Weights of a small GPT-style language model, trained from scratch on English Wikipedia: 13 layers, capped logits.
MLP neurons of a small language model. Each row is named by its layer, matrix (down: output weights) and neuron, and shows model dimensions 0-191. Each number is 128 + 24 x the weight over its row's rms, rounded and kept within 0 to 255. Numbers have three digits each.
A block is one neuron, or neurons of one layer that tend to fire together. Before each block is what it responds to, as a language model described it from the Wikipedia text at the highest values.

Description: Bare space tokens in structured text: indented list-item starts, table cells, gaps before coordinates or ISBN numbers; also mid-name pieces (McD-o-well, R-ze-szów).
L7.down2289:100111165139123177113130105155120132138096169141124144142152087141130102118111120167094105139127141150149093140129149164151129147132128133117161132142118105099151117142164088119133171086144174130110133105110065184105094120084089148103130128138151111105118118199150162123094113149092114097136095166120135150083099129109145149110115113120153118131115087157136103123176130097114142131123101133147167142130154175192120108093131118116097142140097106114137107136128146130107114139144109158157085121140124161114116126161126134174152143135117152113134141100165162152085136106167152153

Description: Space tokens at the start of dash-bulleted list items (cast lists, place names, works) and in pipe-delimited table cells, e.g. before a score or year.
L8.down139:160135164116093115118141121120139152157217124124103127165125132127103146146156132111096102125135142127134153097093099119113173136138143105128130170114117130066148094101157136087149111098130120144139127123090136146169129131134092128169141130127108131133139041159125191101131128134121127168138149117096149113156141155109121109106130084120121129136119168146109146086122140086121148075103156087163105132118120130153100136139145158157141144174144149092134144109095135155119135137159153144089103146111107103117172113125121129094124110130111108127136116117144158116105092195136134096
L8.down171:110111084143136105109111119139116118090165107124125107138160159148154171107129153147110143145182114131186103103118097134107131113137110169158107125113110203140092097111136119141146133177146138121126157166168166108169126117127119117061118115115149146127143133123123113132127144136151120151136109141087148104078165136130136158126127106199151178107167172126177136107076115106116156102164134127121122169167115118150075141130147063139095152120127110124106067109145141173115178135120154098130141111097109105120107128149131105153104131123157086117126114125156138133129127148120125143
L8.down582:149088157103096138149140146158186157100137131097116084146098147163134124082153129066104132168154146158136119133106123098128151095145119101119103115134129155127137099131126119112121157166123093134114111137134157107121142127129153124105144162112123073152100107141164145167114119136154142096135109139099119089109099125144116133114149118144167157158100123106113100126136159121129155111131080117096145145182112138094117152097133125116133139126164111112134115113115121134129126136142151108113135127146121128123137169139154117106118119088145091158143148096110123137170137154109114121
L8.down630:141118101111120155152136135142147157164124127144132140149104136173072148109110139119044149128117138126139117151152148121128093166127125123144122135131176145096164147111145149175100069168131096146151109126095149134105105116156118068062110117140152098082140142158132134150134126127107110157124128103143164133115131121160076102133127129112148129131131122111127107095174138104113121085175124140083105122129084145132135145114134144144152094153131113160166083138159113147139139107174119131124124095139141128122153149160142173099188149140080111115166117108092096122133153169147123104
L8.down921:078166211121111125157142129144159132105106131146105149134158120123122105098103166127097131125152137084189103131040115128171169089130154141114130128151104107149126135115090129113117111131128116114138151154182133128125121123098129139170108167083099139116131123134132133123190193151103140111125127082108098124140081150131119110146143104098118172145154074098099160112124131097067155142151097125184108168165157159126088138142158130126104153108140161128111130127094080149150127082166134109112118107101152121158149146105103120129128170072142120128115105113145128155124112107108094095
L8.down970:113088135160152158115150142126149168113071156147141124112126145120140137110140108139225142137085099142130153126128122158165082127134075109112158139101103127135153135140126112130145177154110146125153217085130150114136160158125163140149157087168133098158116123122131121104142108128108140123158131178129139072131128137104106173153126114142125103116109121117140138166131121088151115134117127147135167139103120113100158125159114123111151153165102116148144167107121103138133139149150113131119109167137120125121121174113156117154106096129126147159095165069121148120136119143112137093
L8.down995:134101128122154135110153146094122175156106169153136098162140115127118158146127096131094095119105110126097147130152103101142125120180138145127130156116120106160155133062107126133140135166142132163123129083093110182176137148127138137131113159138138152156091115155130150123145127153099091148089147139103072125107120144114154110140158120132150101140126122107132155136150178077113096115124146101107151115150106172145130184168110122115097105126134082108150154127134140145115146093121113115118133163116110116152109143095140127159169123175072068158120138100108127143098119157126138126
L8.down1082:113146190127132112138146131147095122111143138102086118132132127099104138148160131110045115117149138149113143095107101153121154122178127135126175155144121119091125107156126104108140140140117117113108118078138130102114139137152129114165135116134099138069121114150085113141117156170133092110070119146145132120116125119150152159109130140137162108148181141142132123135155134098136149117089120161154093139154142120144123160137123116124138125086128105104136123170076075134108142129138147086104160091147142189102065156164100104207120176109114117127127115144163137096136113052076167162
L8.down1658:148123140095123112098148153139124134143139098090112090120127121151133134170155171153194076124127127118150098088109085135129113098132141151148126120141139133123162064127122144114140115089176126126172098134109140156143139133113070144141094128128111164155143083168119186130104100114120135144152139173100152104131097096159127131090112094186128131112153143153116123126115169121136101123135116118106145144155136172111149114145158127090085151130146167097118102189148115151099119156130104091125149127140154136140105118159153185100084143074130147157096137162123140095122196143109129121
L8.down1696:118125164141118152123137136122107137156141105122127096123108119141122149177089141135103120093154136109114112104095134131161170178152111113080109162123109128170171121121092130113130093167088122124127099107107166163129141163122138150126119121192082139102097143097106099100129115115153140122148156111122160133093117115150142130192129127122089145110139141141178154119137124155126151166162130137111133117168097146156085097112150122150117074075179129152112113135125142148119109111119125154128119172137131126084146153154109076138117072148148110107140146155126162124107166137105170147
L8.down1979:104090158142174147142153154134112141149138128136137135116111135100112139081147152112158135174169153065154147120106109106139153104108121135120102116097131161087103146144151186136170107148107126102119093156142157128145157173105104125124136175098158143143139163092161142127142073154094121108108111119147168090142125139139113117133169099146126134126102166150179120126139168116111160132126149151130130154152148098155159169120100170105139124134125121132100128112114136143149119168097139129121143126137135154094086143124136105146120137147127137083144133146089136136134105138117161171
L8.down2305:134120159108132125107178125103139150110209129105117133137135133163116162164124110125127129141149130104153126080104165098101105137105106125152174129108173097104099116145096120104131152126127114142150116081106113193152138132092122169107147117120108087119153059162119155139133098173123133143145115146120150140084092142119149133171152133130094151112090152104119113081078119125130159119118115112105133135133161108134125134164082132158149086149131164149150155149167093130086127131139121129124129068138142160119153144127125147124124142110127146111145145168109135104113130112111130089
L8.down2308:115109133145100171088105126171133104109132133145074131134153109147145144116103154112172136169128070103108152113108161131112114132098138151108138144130155164124176112145150094124101108123157138128139085132140130130085164101123103090149154104144147090118132097113168179139118126132124126154135135145095079095161113128151113132154141138135129132098138071116180100147132134104151142122114122150119159121145152073131136131167134087101088146135140126103138151170079122117097145110145120120166087141102123107153078127131126141096150092115091134193138158109098113114136125141104138116
L8.down2384:161144164123096105149130184101110118114149125148102099132142136103111122134140118101122132157144174120089103099098094150111140112117107109124157118158163135128172126079131175132085162146164122136100073127089175183121113138114140109173134145088123088111168100170107177144129110162146146122131136140113138111117122085110164128130135089155128102163103114152075138123132188095133140120133104170114144123132116144141124164147141084142122160125094107117147127123172099182105113109179130122137114129117131125159157119131158158114122154120145105090128137131166158109114164136124147155
L8.down2476:139127164131073114121138117077146082155178109150122119107100162133133134112128175110056140123130147098123135111141131113148153113101137124138165184146119100169144155092127123165139114109099156099129125136130143150131143107104144103128141160140148157111116112114164148177128129117163139116140120149139138131141098141163091083150115171126161107125119124131117177117147132115132060102127126111112148152118116149150146101112156090120169137116087150120059147150086117141103179135118118130133143165154112097135130094129126139123120145134118134140124114146083139153129104141112135139
L8.down2812:126120133123116147118130108132113101151112101109125127145127126145099133129147119062118113137149171100138160117096106129122159160132096141120163126129119132118131108112111138153083142105114102163111133137111121168142110144121091158142143119171102098124095182156126143147106124150138132101140142096115178142146139164107172118146125137153107130149106145122097147115129143120134150109161094145104175144172120125113075122136120104112151143117092075126126111175140129090105107123149151107131177106145128111133127136148122166143164131096119138105135132112172197139119131110159180154

Description: Leading space tokens that open indented list items or table rows, and is/was right after the subject in an article's opening sentence.
L3.down65:115099117110104133166140123139147130109093126109106137098097113110123105103153158085042140160104111127112145144120113138139147138064165107147131070136153088103162144141131092107133148152128097109159123116161122144096145138122135149152096137151109102110132147135141177122119135128133140134141151131132108158154149136148102105120158103143133080135144104145125166145142087060133153106171180163138141116138135088123139108153149124093121163114139151107122150166111148122125109141184098158127169110111132141108173151124155136119112139097111137101084113083165148108128182155125145114
L3.down120:120145127132129150144143144135125144156107145127104125109100128107108109127178128133016100143105120092165161129137082124118142112087151175137156123120118120127139129157105113093105143138140098082114107087135080139106111117132154122158165154129100095105108173142171191175123134146127092134122138147106112141163123123128100128129124112141111129135106146135115113140108135063132120138146166127126124136141109106147143128125127134093141168126116130118131120144114127081127135146142134158127143125121131146131158189162130158106110119133124134120103077096099141112172155113162127149
L3.down2212:153126105125129176147137127164158112107099130119122125113132104096137124151162153105042118147085127118065123129134126104149117167123135145150151100116129094115121196106140142110142113160145047133126148135121147102109130138152130162166134083120126136123102149144126138167128147124118119138117166122120126184167128143141154157127137079123165087134140159131127169149136099117148134137190148160114122130153138125144207148123140110132107098138150151114168111098087139091129097119167121147113136126122154133134130152180134151155126111079125127100103090124195111113107165157124105165
L3.down2329:127081133145151142125096160130115154129095127147124116083110117100123091148136107145203128130143167107144149143168137166133131069087104122167161164112119148127137138101108109161117113158136139101142140107110136114124152117125155131179152113112083107106131115138136162093125111092118131124142105097137109163129135133117089133121165140088143098151152094108125129127188128083146138082139120121152095138140111081140157208140123137112141126115093156141136150152117133164097140159121115139121141126146120120161106153131161120150153122101150122158127104112093130129144100116141147119

Description: Pipe and blank-cell tokens between column headings in Wikipedia tables, such as after "Peak chart positions", "Player | G", or "W | L"; weaker, scattered mid-word pieces in prose.
L8.down306:103138166150153141107111114127091127172127143137132121161148094124100102109125129132061125141141079083097110112141148115133177139094125113118131100139095145130129102088099112118149178126122127097167134130133136169169130148134130133100130124128155123168124154153125135098118120119132094149168133148131103105130137120148149132130163111157100108114103130073109174109097146125137146101112099131095083131164158106121130110133137138138086116100150178129103131122150129099117170131095125139117170143129107135120134124144154135130132100130098136142132142117159112133124124161154180096
L8.down685:140133166163161164139108172132142134093104168128094156122173142149121135125174150140102078135085122140112067126120090134113112125135147120161165167122121133130151135069120128124154152110107133158123091108125125126119113168113113102134121124138123133185133143142096113112150165168163144137142116117179078149123116113129147078108126089154141140120118124142136175111133148134130148141143162158123131137106152114142178144147092083154170183133145177127180138134108104142103135120137101107142126112130120125162110109127143170131111107116135085151146095119117131144133148160079111089
L8.down727:070135112150164129071148132099123123122150157126127120159111151127131111120146152081087161159140113116109159146170121116129118131116153115138145183113103121110149164111152143112115158103178137106089125124080134139112094133094157132153130154154171138099147124147142092116127075156134106119134122107072130092100147109175155126142155121131147132115092115078096118118128115132142150135113157136138117151130092141129108123116116120132133124091095144089112119129096113079109123115120163135140108117159118108134163139154165149113114130172128149136139146096132112138135084136185101141
L8.down1209:145117091133123102081144119119101132132125085105097119107083121151127151102122146163145114090118157149125147136106089096151139106117143112110131139093101150091076165142114170118138146106110200076108106108122145155100135094138116130144137089121126159137134148129118129164114106158169160095098184175116142146139152096119135126143155128133181133119129129112140117139116120120175142113087132109137108124136058148188152098092111141131122136155136160144116128120100122114082131123098144154108056134119147134171134094145131126155146110117145114113175107129159103115146092132146109127
L8.down1276:168098107166127087131134083107116158165084080134127117148094130101111086159133152102103154132146109104108150127111140183145144148090119143135138087153108127130126163133125120153130125111128134104114122114083158125161138139178111164148196128095148149114132115154132165126170117132092144130109188135076132175126148118123180102158079159136124126137142164123145189153145147111118105093151115127126133113115112137156107128110122066131140111133147142144077075096157110130105120128129067141143106096177171136122112158136108153162093123125139139111112108158143133157152135133115187069
L8.down1393:135118115123124123095131122122126130188109114114101135144159122116128136142092128137139089125135134096141125127158123178135115143148134110176136114115158156131100161146126110096126147129143124127153124120092088166144146151086128115123124090082160094111126165109114117117121093126114112173099176127121154127058148116079120107128143107122112117123135131140119160131140132156152131124123123145105106123188135123123165178085141186134133151130147119134191116117161114116105139100131137144123105143150096092096113133127109128145132122126137137111123132147125144088146086127135143111
L8.down1451:128145103119191150110115102164133149143157139129126136115156140133163089154101103130143163107063128154128145086138138104142115166110134131126078115127110128137101158105147162095123128158182178124131131141144099141141117124159122151142128096150132116131122097172114122136112163145124100171127140131160184145175130134074152151101118088104107133132110146163108116083103100121163122149115123122122089102131129117152113139123091117114119134116100174136121153106128114118088159113109135111168142123122122142127110148168119146144132147116148130173147115094150111131149145146152123097
L8.down1541:067152103144132160152155122126125159084111152148116144148117138127116126115150109123141135127108146115118134136155127117138122099136131192168146169125133148098142113119137150146139133152128138125129148135125150115130136157114126120171162148082108130139141135156074162166097119116135184128122113134093107124133153144143135142125100127095118098146153112089108112169146148124126133146155114151184070131108104138178144145148129174136133195126125106108136144145106077165097149154123112123135175154087125138148146120084120127150106129118082105088099142156108121094183139109148136104
L8.down1754:125106147112144150120139130147082142104132116117141124170150169118158120140120146087152142128123143170135104162105133131119142119093141185193130126077146131111117118116089132158146125164169102162119090103127086126160106080141127141122106128156122154126108115168173156108170097111098160107147161122143107167161142126101128127144112108187138124122119094113110143146111169124114128093129152134160119096121148079097155114167131127118113131147124125129152116158122117089138128105143117100146114157158136158142156164104093144134130076126106146100145087127164150139133132131105138099
L8.down1765:120133165155156117176102100163128155170103175122141165119126138076139093102105136142124137139105132136104114086135126128138111118131121169087130141100154108147123135111100161149140147138094145136101126121116092161116116143144122102106138116147096112072152177146144113093136114127119151159145137118117144114129121153132124133077123127165117141106133126119166116113121126161116166162112153117123111139116174179111164139157115091105124101140127148183154115145138086139149128103132165137103116161175107133108162078129135176138105105077161108121115175144134114109110137142147117121
L8.down1802:154130121147107131156151188120094193144120125163159130113147149098130129161146157112123092125078079125130087149101154113113134123130134180135118117107130106112120123132113181127116161124145146145150125125123131146113144107147094128127155130088117122211202139145121117111117104128157159129146118130115109100115124130094139151114168123090142181116135104116146110090119118074113138140088123114110156117109095137111147155072134140101154130135110180181087119102121131114102122114144148070125078183122133094166088196165106133149143094120183118136129145117149145103123132125120134111
L8.down1988:137110116129148145101142143146088131126145138124104120112133178126141140121110136131109110130133141130131157152107148119094131153157101171074119087112084146107102160103112105145125141121142094131124143144109116182110115128172121164133108091129112116097114169124123096159120152125150082132141110177123091168153132154146110117092168106116133136152147123141132138110165128148158177155180128150112166110126114121164129142113146149132163158145100126111119141129135075083117176088150147109173167178148106136132121135161111102133110133124142150127123147164115108111150112123157100104
L8.down2133:167092120130116185130120149098141097122143132166144130089123159150115139184097151106085172119136104118155099134144149112124092134070104144132096123112104106171135144143140129130128121118170160152145147087135121136118148149122131169109131145129133127130152116133106154145123102138096114175137172109127085064135103094152122132161099127159146157160094160184104139160162150106139128109081168126114157108154135124126151126132153120129141135110104119131140131128081134122089128132127156135145106105106138125105098115067096128145131116154125126137131139104126115137112108149135150153
L8.down2181:153114105143154117111108130115143153110134134129145142134112167108160113156100138104057109081121091125090152143123173092120132125091141096111152139077129089138132125164129144129165151140115126134148118135131114163127126109155121141096137100113184142150104146169090161075141125114100066148153125155125130101114112074137156134121119172109086124150107135116095150131110144165145116117102129153145141124109138122105119131123111127141149147126111159158135124111119096152141122096084142135163123121151187114112141138110151092071104138128119141124139120147121131095127128085085155151
L8.down2477:133099162135141087127119142158099113154144137129151125162162145114158128086116126105085201093122111095123132126108120135138152192162114169089139124126151092146121118159149113131128101131145156110092148148101154125151144122129128149142167135082126119103145129165132107080139147142097116143139142115117154169147112143104117119091099121109120127116143110132120148128134117072124148129107094108088104163153112141106115125159094141118146126145150112124119107128112115093114157152132139137101106142132154163174147137094162105113134082148102124093202129128130123156098105095112111106
L8.down2663:088138139133102180149153094109147145099162162074122097149126081119153106129130149159076141119122097152103125120161112105171126167113119109122124126078135121144092101123130100110137141168145133157122107139118103099117129141159068124050158140145163133134128138119162124148161141146126122130128153124154143153130127107092125137138133149154136140105105099139137122105147109101161181122148137142124109156097126118149186137156104145141114175085156133125119129123114158119142134143142139133133114136093146148116161166110080115096157097119138115150149126115153139146123089185138151090

Description: Short opening pieces of words split into several tokens, usually right after a space, e.g. ri(der), cho(rus), ro(bust); also mid-word pieces and table numbers.
L8.down260:101099139121121123115138123146129131099133104119079131154077132136172112107131127167162162123147126152145171148104140091172111136107136180112125130139094129086112109153127164114135130107163174154136094113102107155130131161140102144144138135116139130158108158162117119155141111143133142122152160119141101119155089114121107128134082138102094128103128131118119173106136097105116134092159091106135115144138135154129103125120145112099108128115120125164123102134098082142147134158135126171110139168120131135130152115128123120127084118080174140120080102114167117138181132106144128133
L8.down299:108142111135106140134102092090139082149150153145179140127150078134109112116141158100081113139169119137140182150145149137114136112197109120119162147162091125126099119118141133126118162182106140065158162130157121110117122084154152147174121129148108129122127158085084155149152132135132098116164137148088108059113146110138156157123131125136165156111146145141147115146103175120156135134172117098134109114107140108101116079055112153154166105150100158121131128111154160123169139118149138116144123120126120134125146163114157109147143131146108148086170162119118093130143125108125125129
L8.down331:122130124142095120148129129109177124088102118115121152157099165101177158144126147154131124149125136122116106115152114120149117143133141121134141139090090101106158126125114134182154117124146113099133138150128173156111113160164099128153086149128185117146161139147127075098110111096123094094131144144091130143156121111089143128138092127140156138138133124118136159112141131123077104099142101134142103140100100116124145092094110116165147155167124145144106135074099128118119128145199094150136112090090143127117153143161131102137111114145153122115151121157164110089141147132140107093
L8.down370:103142111117086112130156094134118087110136111096092109124129136189115124144155103101096123115106168126156149093101114104124074128100145118106117154104135103144102095162133088083146154150147090112084133088172131168096120099152096124132130129158142132117127099158125150128147123141147144122163130116131128121118139124127139189115136118135152114114079097104103109078101170125111091128178145166104106092150173093093082139149127097095155146131126099126097125129141104110131147120150120093148154117165113137109112122152125119132135113176145130123151159124164158101149134111137117118
L8.down686:101152136113126128179114125159123139140168056141136092100142107081136083131113097124112142079093124163103146084155102150161112131113105128102120184109146114128099116099124141094146136102142133099134103136147146098142106089131154096112157101118140114138126097152092149146151152068164124135116128154158096113104154104115144134110108165153111150103117106128156146143137105133124124178142145129122155125131099094167137119151131157111102126138153124139169146140120112140157109114159108155117091087160118127173170133104130103166107163160136130105110082166132177088168132110113192103
L8.down893:121116122178116121162149146162117157142145172129092115118115163119138129137109148139119178092098129143148140097118153177139140133104168138125106144099121126135127150120114164148103149150132112107099103147105113073133128142098149145128088153138125128131106162116126152154096123101139150082117131118084097109089098168149137102198130108122131144088100149101134128135083166137108131114154111097129115076140086156127144114136127122147168089136176139130110112117133116115198154134140119174122085083136135112150140111144145140079135093122093131149072161109161144136118101130149155107
L8.down1143:075113105116138087137108132060173070101130085129096149140133134121108115108121142122162130164178117064134123109135112126169110129122161136132111142131135133137119136117137163135122115142127137137090123124141111138138143123128106115149114077101119116138110081119114125116173169134152123164130114114167113129080103123126140144113157142160100148089143132150122121135089102111119119139097150151148165138129124138148115168128137157130167165106147126132137115103139102147111173132183105134123113064170092131128109139153148117151142145152109123115106118127143123140144124104141165125
L8.down1191:123134132098161107108141132129089117142110106104131092128156075128142111104120121154128131093136124146086105141135120110106094117090088134127087135132134151141151155104141134146102105090114155120107109118139131107147151136107152109105153141139082075138142117142133140121107093129179106119142160151152125093165146164131105157153150116156142085160112141111110150118133117154167144130113107112117140105158193139173119103152094108128114137133188121134124080152077166104098115169148148109157135131143088120107158150115148142136162133136098144106097111145158094144150155162128098150
L8.down1281:152132165137091106121140149133115124127151090148123131102145106166168133132163127097072154081152109142107145169133150083138141120128147132137145119107141115088125111159135108176127087114132081146126123144100152148117098103125149066130136122091148116131152116117124118124121097182142151119128124096124083109095136103131161169152109127137126153148141125131101106102125088150142113119168119144124115109104098141147139118114112091129092143108158141097101098102073123111132134116154120100108166121128138127173094116164123150117148128148145123126112156165107149079119118164113139104
L8.down1487:118134148118121137085169139156100158089155182117111116144124080073156132123127145157020124165135125134145166125158146108124132168129134189155119136143135166118076121178147092100184118137178103137072105092098152122096099150146133085160068116138145096174159099130159100141109147133128092148112140135162108158148105114147145112112132116157148105133097145117138113129114121127101089153112135101142103131095115102131175148108142114134117134096122122120126136148155126161141113121145100134139134168136083154137115097085164130149152129152086151119120116087075126121124139130175145150
L8.down1489:102123140129128174177131141188139098100151137134117140149097153159131152101142181125088140159155098109087172132099102158120103124110134149101109121141082105151166133112141149132148153144085106150211126121124149133157119122152115112102129150134120142106094122091177109102121161097150104107143091116130110091116114093121091108126134126124100122117111138115192134130094133086136108128142081126092139117114120115147102124122155150119080121114114089129143105144158129120103119165137119090128109136173116178153136162111179106150107140134113109097113101161159121110121114104116135140
L8.down1590:097150132132120131157147145127100120104135082102129124151141149141131116113119110156158128115125096136100103146129107117084125132112136133140119153114139104113130103165136125111115145095164150107138132136120113140163098100144138102160142117150122156112131083160140148120126150127083167107117154146157096114086163107146132130159101131115107112098143106153161152126121159106116122150178137125164101144143099125137088134169123165119095142117120069155142161115115091080161133145127165119127116122191134157143137094138116111123134119130108109111063110156111127127167128148136123069
L8.down1715:135174139110077154115123132191125096147133147122100124157109122140108131111165126078088080138126167089088138151153135165159127136127122146100132147134088150103108116134136129108147125151098132121132133119139119152128146148142142131152085145132120110136132136115143158112146143138112114127110149123089124136179112150113107132126094103141133173124181127136140121149135116114148134126109142105139163165140090175114135126124180136120113142156165132078098100138139108148153130117103125095130112138158134100132164174156104140118148092116109084126129137109146123115139096180102147113
L8.down1741:114161179091119138137159164078160131126146059103127153141131108167097121105113147118130142116138126092149115125113102188156091102161103167148130124124147124136080129135164109163141130129130144101122137156136145090130105118113155091116160143090118119123160111117138125126127100129146140115145143137104166078109153153147127095122113114117127138126167134127118099127118137130111152139115172123086133142155116139135119104098161128099107140147133181132120133162097107120132163109133129098135116118158099134130113121109135110141119169082111116116083138134135152126106143119128143100
L8.down1776:092149099099114115140113116110097157139101144183129160126152102177147119092114116145096185070157112105143157092130100156162137140139088149150158094142153123096103112150130173122152096127154127153137138159119127090137129114165152150117115155084124129155070163136121154141122131147142128118143146102154118131125117112126155114148134094155140138119123133111060170116123126142144100124156111126110146129143131125091115114123167133128152134137099120110138118116126137099142126115095151153143109175141156157160143156124139131125109150116106167104097087112164122113145139126128137090
L8.down2789:112126068128127124114151098107168152096110088130125144135108130108160112105144142114128164082129119134125170135144087161126122115103103118181104104163087120085095116103147086120119181137140119152195133122175113143114112117150141163083135090130121147132138124129127115134109127129126130179109093131111119097114130144140164099133108118117126150104103149152143140109098129141141173134096152085092120119151108146110153111138151134169127109137145104176116080152110151125149129131135146150136117162109166156135118131129155088112148142130122128129130152125168126141153167083134103144

Description: First sub-word piece of a word split into several tokens, usually after a space, such as cre in cream/creative/crept, der, ra(zors).
L3.down1518:131144117082121173127111148157134139108139084114136112147161133141190098146111103106076155093142100144157149152126117148083138128109112116139165144173118152127137133086105161131121117123112148137119102123089148112111128153127126143110156085167146113129129144128123177154129111183120114137128141106123123134123110118135093122142091149171108103120091107142147134135157089107102135112114139097097119061150109159149117126143092154150154141135108103113184116151084142098134123149110126130164110134114103131103120155099141156145137130114128188110179129134142145159131120099122150107
L3.down2254:124177143155140140128142133107120130149136128108130143159126165128148118205156154096070142126101126170126126146149122142124098115099124135119159109128104121143124119064127087116102090122114155123122096090120098140135130158105121102164111140153160117076140130135168141117139119148127152136133164132124142155128100128090092112147101152139155118145113151132175107075090149124116123116124130134110154129155149126101115091127114106131137138152087109132154136109090056134143135130125110157134158116138199140138133160131111140094106131136142164126123133140135151153132137175121152136
L3.down2607:134145107171114092133083155134131143142109097073118141167096119103157114121093128091144169159135143120136123137153118134119102152142150167097161091159137117139077106124129107134134104121154147104141126105134133171146167146159167115136139113113146144165109151145149087161140078091086146146136123144136115121092120123081117114132168090143154113127139155142137111111110115139135111125110117149112143114091138109167119177128122123150078118119130168142101130141150105139073115113100116119114077104152132109108136117162112122158130093110135106158166146115099144120160107143134184147
L3.down2621:137137072119148161119123161160154139142141148122110061152148141127137132137150139113102146149105104169122138141135128141110141100184148118127141150156115141128164149143136136088105150169134115135121083108109107094122115119154142095175117111145127119076119148126160155116113129176108142129091146099118090096120144148104079104172132162089196122138092129138087132083131123095101095122117132137122139135154092089111150145132115123112143126135106099126124135128145137157115091161144111127122135146141145135124149162142139153107148105119156167163120117165104107137113120110136164144

Description: Delimiters and words in album release and chart listings, such as semicolons closing "Formats: CD, digital download" entries, table pipes, and RPM, peaked, reached, hit.
L3.down189:159067122146126127131128104143158164092136092175150118123138163147079112068148118165199080163147128134182127108087097120144137161151121094149158151080133112131126146107148135124145145143102109118093157160137095079159140138130167113097154122074136116153161110127147113158185117126157141115136125075121153113087121133116116115170134107139120164109128110119122120148147156127104113091118136150112158184147149096085105129166120111097124124133145140109127147094109129121101148094146104137125101134158149110103118072096133110117118142102183136130120126159168124133098096109117091122
L3.down865:132141096104148123125160141119147127079173147187066093121131096154129161112119130116066096146104106131198119135132115140165109147163115123155150101103145129129148111119150094133099143156134100128157118120150163138130124148115121112089149153124154115114176146112146134163133092136165121110127132128142104101096149130123141120193141101187139143109129130160102131123104115139105106066095085088144157100120113100125145094148138125148129135165133082114094124134156151123123164152100128152099176103110128176151128142145092119121140162148093116129112098086163106130119106158109128157
L3.down1489:119097144159124101134143147152096146146151111157092162100119134144087112121166140107084139189116105118069147128125136133160152172125130159161122161166119136130123173088137178161121125129110100144147128113118142169104187180114101122117137153143163158127145153109157074120110147105153120134134151113161096165118109105156128107109150141113163100122172120129135105118122088155103134104121129129110114127129099145088153111123170102107140126137120095144134128131151123095091152088103112143096130120116122104117138098180125119081122147111125131104098086114090184139121138175098147139
L3.down1892:138122128120140144145143104150089124135097180147109155117125164127114098093146135135119148115167129129132157107166147129101115111108132147142114141129104115085139112103136141172115137160107146130144144107159103123138112164152154155126097139101129143124112147133121143108126147131127112133091114115143134151090127091102201130133135127098147134099109129126115106114130137100132099217119140124139151087157161116139106146118093113148130146103104129114144140134156171125183130103100132140159151125151124134143174133108132109070137101169102140108103157138159160125111115139165114149

Description: Word pieces inside column headers, legends and labeled fields of Wikipedia tables and data lists, such as At bats, Aggregator, Certifications, (EPA), JSmol.
L7.down1530:103115161124177156093186111087128143125113162161136142099130141093126178109148126082063137130122126155169132114185134144189126129097161143126145133159124089118086171082088179119085127130150135143135125082127114096117128134156130116125121130085153107145145159132115114114105141162136161109112052136110129123110123119148159105129141117130099174088170139134081097139155111110074117138112122122127119079139150134138165135129166153126131159104133126164110133109102127116106136119144156088082142145144134145108099108111107145096156113158106124129114121128159118139159108111091141140